MLP neurons of a small language model. Each row is named by its layer, matrix (gate and up: input weights; down: output weights) and neuron, and shows model dimensions 0-127. Each number is 500 + 25 x the weight over its row's rms, rounded and kept within 0 to 999. Numbers have three digits each. A neuron's up and down rows have the sign that makes its largest values positive.
After each neuron's rows is what it responds to, as a language model described it from the Wikipedia text at the highest values.

L8.gate437:509439495506467462482510494508523512525514480459474522486498517489467536515492532442517534503471480512461504539481555502524508501489505524430504471521477464483440518502466515530484501470496510530472507523468490512473443480510522473478438542487481494488487482473562493536506509554557534482523490518528526471554528496466466514491523474508504489510493507503513523543499472485513520505514
L8.up437:517479467475517469517517523510505475515508473444501497524467544488486478551542491499500476470493487467489508510475496470554508514490480519498490469500460505532510532441511538487510475534468515511504512543514483524474502494531475518492518520499517523493457492491519518534458516491526476519471506520506509514553506473474455494540520490489506487456528486518507533560499513486514455497481
L8.down437:514504464546534469514496483520476495506533523527501488494520469522478503472483506491510472472520451519508472524518503483477488512498526510515508468461499471492471488493482503492525492444496471503505502439476501511479522513469523501493526526491498497505463492461465494542545498517450471505533501452542476477506506523490511476518552468511548487476516512520524459480467506482539503440528
Description: Commas, and, of, possessives (her, 's), and adjective-ending word pieces placed just before a coming noun or list item, e.g. romanticism, / social, / student's.

L8.gate1487:460518495510458491499508473484484515501522497523499505497508489519491514480473496485481493457525535503471512546505488531513489491509511503517486480498561507541518489500473507495488520530521498523485494502497521460468502472480499490472483502569532473509489523531490491525534491527480487494432492507523438502514490509479515504449494543475461479468491503485525508464552481507461508532474
L8.up1487:509487476459519472521504503516496513515532474486498476478525471436445492499549493497492500490531505458499469542493524507462497488535487494523456480541500527512519494495503451481486482518501492458493546507497545476523504535461476505447446518503487526485492499504492532527491476507499485525536489521484490490504523496482459487447503521487534507519476493509512515459526494482451495533517
L8.down1487:514519480472457523456473507539499492451527505451495472492493519514495447517527535470541476494460481507467481476489531485494526539518497482453472524548505522497524518455490509481476518479451523502536482460503528491497541486521516516481508489511493538514492532511508517530457504504510498498543505488551529529479508506476497468475531516472486482492509516477489497490490505486499520466502
Description: Middle or stem fragments of multi-token words that still need an ending such as -es, -ing or -er, e.g. l|in|es, us|es, epis|od|es, tra|in|er.

L6.gate666:504517477482478466503503503461511470490508482523550437554495482473516517482549537470480506497516544517471527509489476486507478530508461482483514507505522527521475466493496523521517532488530481526480526510475515549471515480521527490480497509517528529516501510484536500533494523508522499524468475486491496483532490489484492462504492532453519479473455510495468525462483500490501511526518
L6.up666:511455504479483502469502508534505486503490504504506499511527476513500501471427500479527537492515546462480488533498506488524511476477468510522516516501476471478486448511506518507452528494476507486547482511494515500516445493514515517529503491490536489492510469508472451488460491509487514544476497542533464490505459502483455473477503498518492522527519474496500482521472452545544509473498
L6.down666:515555487513487489460515479479482524485450557491528502493536537465510517547523537487500471486532539455496537474550482509480472519498478501444498478492462472497530513518505513514477501509510477504523538492489471500529558472526448479505533530478482487497491475515513479504487537477546509497486498526456543464456511498492529474510510461478464508510521522468506524503527510476479477503514
Description: Final word pieces that complete US state, city and country names, especially Washington after Wash, plus Tennessee, Iowa, Oakland and U.S.

L6.gate1:526532497490470489492473500538485524468480492492501528513524536472493550541462491465489496497511475519456497423460506468439542528528498497530498472465473446504476505501482509503467513531495492515503500515545494529452472485503481522485553497523480478470525498503442498498476478504519500525431559512499480508505532432458461481465507550497484538509508510511502480522507537526546492517464
L6.up1:527528508509496497486492488494525514495519522512458543519480501494480496483493516534483515499503491483474501512488494509473509498440507491508493496459470526472482513534490471449488512497558544479511485499548468484532483493506496485539477535484469488525499474473554452522475568478559536495530525492503513516467505477525480539469505473477519492521533508521478481522540523517500478513534
L6.down1:493501496502502523515538457531523490516515508443520491536482510506500515547540488491485470491469528517523500490494527506495501505540535484519500512475529510528527513499510458514490524501532466549467513488464479499499536489469472492526502504527526490485482524500485492529503471512512534527513497503537488482504482493487489490480502471480469486512506507502549501466480485512518446482496
Description: Connecting words and commas inside coordinated or linked noun phrases, such as and in "history and rights", of, between, or list commas.

L6.gate1441:504521474491580514509534519537476509553529478527485440458475468484495465511477489572476451480520500459498472492486466508522474520527467537483493505502459532502496511485469499506483487515475433497467526529516502496527512462447491503520503480509547530510518517492498460533477498521498508535486499525479463467468511534442469520542516507524491464480500486514514539437514511498536498507506
L6.up1441:469486494492546478545502512544461522470520528469513482482513450490496510524537499525500551493488453485512525509498541488499498458501481504469501499507445506477473468506515510527474492518485518481471504511535500530529499512477518548515516471499536592498536521510510478473536467525534484525513478554504544543502506524488483497473506460502477534503491520496492469464507518542477465529506
L6.down1441:515468485468458519462554484436485481519495496505526498508486490503496513492500535489480498514511535525525450518449508468480524537490487511500532539547540515523477553522476486493488491535510518510511477511537520508496495520485485459516510529538498470496527479506545462505537475493462516474499536537526502483499494549464491481478508512445501509476517489513520499539540530485519515476463
Description: Word pieces directly after a one- or two-letter word start, mostly "in" after c/C/K as in cinematographer, cinéma, kinship, also c-er-emony, l-in-e.

L8.gate1275:490512521523509479527551546516499524508509479496497491509488482514481567530538457512537501516549470528518488546463482490528511500506525485494514484510530505529459521489532487528493503459476486489520464518480504494515482494510483502524487531530486478491506496537494515551506513481504466506516500503476531475483497484499536469522452557499489498466452470482527476527490489484463516508484
L8.up1275:489456468479537494567505554497488505483454511494500484480479514478490490508492542486554465555520468491488530481508444529489452498483487498499512479518533497512492522504539495490527493497517528536543468522503522519505503496477509501501483497516518511481540500513495483498459514501526478478524514502500465483439502531494527474494496476507566491488468508508488492498485495488485484520479
L8.down1275:479544517477515515504484446507485475524496484457530506467501524511506496501468492483479541509509543518537528511504474490487506485479539485421477497531503459498517487511513476514477520501484513465466524522530526508474505482526433480498472475519510486481492492487505505474499481570487472520457514488467473455504500518452501517515482497479484512524498498474503497480527503502503481489476
Description: Final or middle word pieces that complete city, state and other place names, often in sports team or institution names, such as Vancou-ver, San Franc-isc-o, New York, Californ-ia.

L4.gate1262:509524479453479498513479507533473492547560517514489526497480546444507553487483567503500499575532525481509510462510520496524501526491495524493487466551493505550514500525521518443513514473483521470488537534523526557475529493500478476498490504501493473524424504506473505490499483515474480482513494518510543516497521485482550487536484520506515505521478500466461519510508486471539526512525
L4.up1262:475536482531458496512503467494513476514500509451523502551505511466480472515505539471512498503498519435506523465520497500452498491498567479463497448452465492517450509474532521488495473494451489516519542452511472510488504558512488494488497486526482497545498486469536511478535510503504546531498523502470498463513497526496459493529459462514511542490491506491474520500517468456532506483505
L4.down1262:556481498503475478467502500504508496523474482523470515482522469549491496484494513502458509454516461525473535524483510498502523529499493453526522515517493487497476492505482522544517534515476495504449476543462493498526542503537535519492446499480500490476496504488466467499491506535514501499535504531534522492472510506471514452400471489465510467504500454495509512507506502529470465500517
Description: Fires on and, or, slash, comma or semicolon joining two parallel words or phrases, as in sold or destroyed, Oliver and William, Site/stadium.

L4.gate1008:489509497491479466526501491440535528463468489537502484498510473507500482481493482518514524534512499501482482500520503494465525488460452474498498477555522489503527522492517498455474535484504506436509461509493492514465513513492512495511509496527498507478472464478493500501472507528501429485526531494458508513506488431476517530493506513466515516507459520498497510517467476488488496486472
L4.up1008:508503506512510506512482494487522520436512500468493521460499521498477517479511495521548490519503493506503488506522504494497499529510497498548508494533529454523474511499545510482520427521500488489470497541545519509454558474521511524508508492516468504464473506481521487520504512518472491486504511557487503488498488492505522491537496523480493491470519463491503475470496516486500507509488
L4.down1008:451508507523468505542505516486519500511539494521460512526492483489504506520483480519434499518471544489511503498494433468461488531505502490485485456540509497510458502525468512467512550453522479518528510501495490474555522516516485499550455524475487521500482519527554516525493472519503453520490502498474539472513514545492498522451499477513563519529457541470486523476506481499483487504445
Description: Last word piece of multi-piece city or state names, often in sports tables or team names, e.g. Los Angel-es, Bost-on, Philadelph-ia.